MLP neurons of a small language model. Each row is named by its layer, matrix (down: output weights) and neuron, and shows model dimensions 768-863. Each number is 50 + 10 x the weight over its row's rms, rounded and kept within 0 to 99. A neuron's up and down rows have the sign that makes its largest values positive.
After each neuron's rows, "raises" lists the tokens whose logits its output raises most directly, leaving later layers aside.

L5.down3897:45 55 45 53 64 41 59 47 38 49 35 41 49 66 56 48 57 54 44 64 35 58 47 55 49 49 60 61 34 50 41 53 54 62 59 50 39 49 29 59 41 45 42 55 39 34 50 42 48 65 52 38 64 38 47 43 48 62 53 52 61 43 56 44 34 55 47 42 54 51 40 53 69 42 62 51 57 31 54 64 49 49 25 43 53 46 53 44 50 57 41 52 42 54 54 36
raises: "; ", ", ", ": ", "- ", "• "

L5.down1655:58 51 58 45 52 42 64 39 35 44 35 60 30 49 65 52 46 40 56 57 41 42 53 45 38 39 51 48 46 59 49 57 33 45 59 34 52 26 58 43 50 42 52 59 54 68 62 57 53 56 49 57 48 61 40 55 42 64 56 38 49 46 35 55 51 51 47 36 49 33 61 72 41 60 47 41 64 60 48 38 46 40 70 60 42 47 43 50 51 47 52 44 52 51 58 49
raises: "hood ", "alized ", "ship", "ality ", "s "

L5.down1717:62 51 40 39 69 57 63 43 45 42 44 55 57 40 34 53 48 63 45 45 62 56 45 43 55 53 48 49 45 45 50 47 62 48 40 50 38 31 55 51 59 54 35 51 52 37 50 45 42 39 36 45 49 41 57 35 55 59 51 40 55 52 48 46 54 69 51 53 44 50 44 44 48 48 46 46 58 44 45 42 48 40 38 47 55 57 64 51 43 38 51 51 45 40 66 51
raises: "at ", "in ", "and ", "around ", "about "

L5.down43:49 43 45 65 36 65 46 47 45 42 33 44 44 49 54 41 73 49 61 46 61 38 61 62 35 52 35 44 46 36 58 48 31 52 61 72 66 52 31 53 47 46 58 62 39 54 52 52 57 50 44 49 33 45 44 35 45 47 46 63 56 35 67 55 59 60 43 38 62 63 37 60 69 49 55 44 44 48 65 55 54 65 49 53 39 35 49 55 60 70 53 48 47 66 52 51
raises: "don", "Don", "Far", "Ph", "Le"

L5.down4962:57 43 55 47 56 47 63 53 56 48 25 48 51 49 53 46 41 41 53 57 48 47 65 73 40 43 46 61 49 55 65 51 50 46 43 65 60 39 45 56 34 46 45 59 47 68 40 49 47 46 35 53 74 48 38 54 40 58 37 62 63 47 48 61 61 26 46 63 70 60 51 31 48 43 41 63 43 52 47 53 54 44 50 47 48 52 26 42 53 62 29 60 47 36 49 54
raises: "/", "\n", ", ", ",", "."

L5.down2412:38 54 60 59 46 69 58 66 43 47 43 56 39 58 33 62 53 60 52 42 51 43 54 54 49 52 48 43 60 77 51 37 39 72 55 44 63 32 36 60 63 54 47 58 57 51 55 45 61 52 61 48 49 45 64 33 49 47 45 40 55 54 62 53 48 56 39 55 59 48 40 45 41 43 42 47 50 60 45 71 55 61 50 60 54 44 63 56 51 44 50 48 46 54 54 46
raises: "tures ", "ture ", "tor ", "tionary ", "tor"

L5.down248:54 58 59 48 61 48 26 33 64 53 50 43 52 67 41 41 43 30 44 33 39 52 54 55 47 67 27 64 71 51 29 51 68 44 63 44 50 49 53 48 56 57 40 40 55 52 43 33 47 59 59 61 42 65 50 42 33 57 39 55 59 56 56 49 33 73 66 36 71 47 34 47 50 72 50 52 56 31 46 52 52 55 41 49 60 57 49 53 63 52 54 53 46 63 55 64
raises: "ulation ", "le ", "ulated ", "ulate ", "ular"

L5.down3260:42 52 59 46 40 53 60 58 48 50 45 47 46 56 50 52 47 55 36 29 51 51 57 59 46 57 45 40 52 48 55 50 46 56 58 36 69 64 55 40 59 47 46 67 35 52 40 46 42 39 29 53 43 48 38 69 44 48 71 47 35 49 16 59 49 42 55 38 68 28 43 39 45 60 50 55 54 59 54 50 44 45 52 75 61 42 47 49 48 45 39 48 46 63 54 63
raises: "lit", "la ", "m ", "le ", "ler "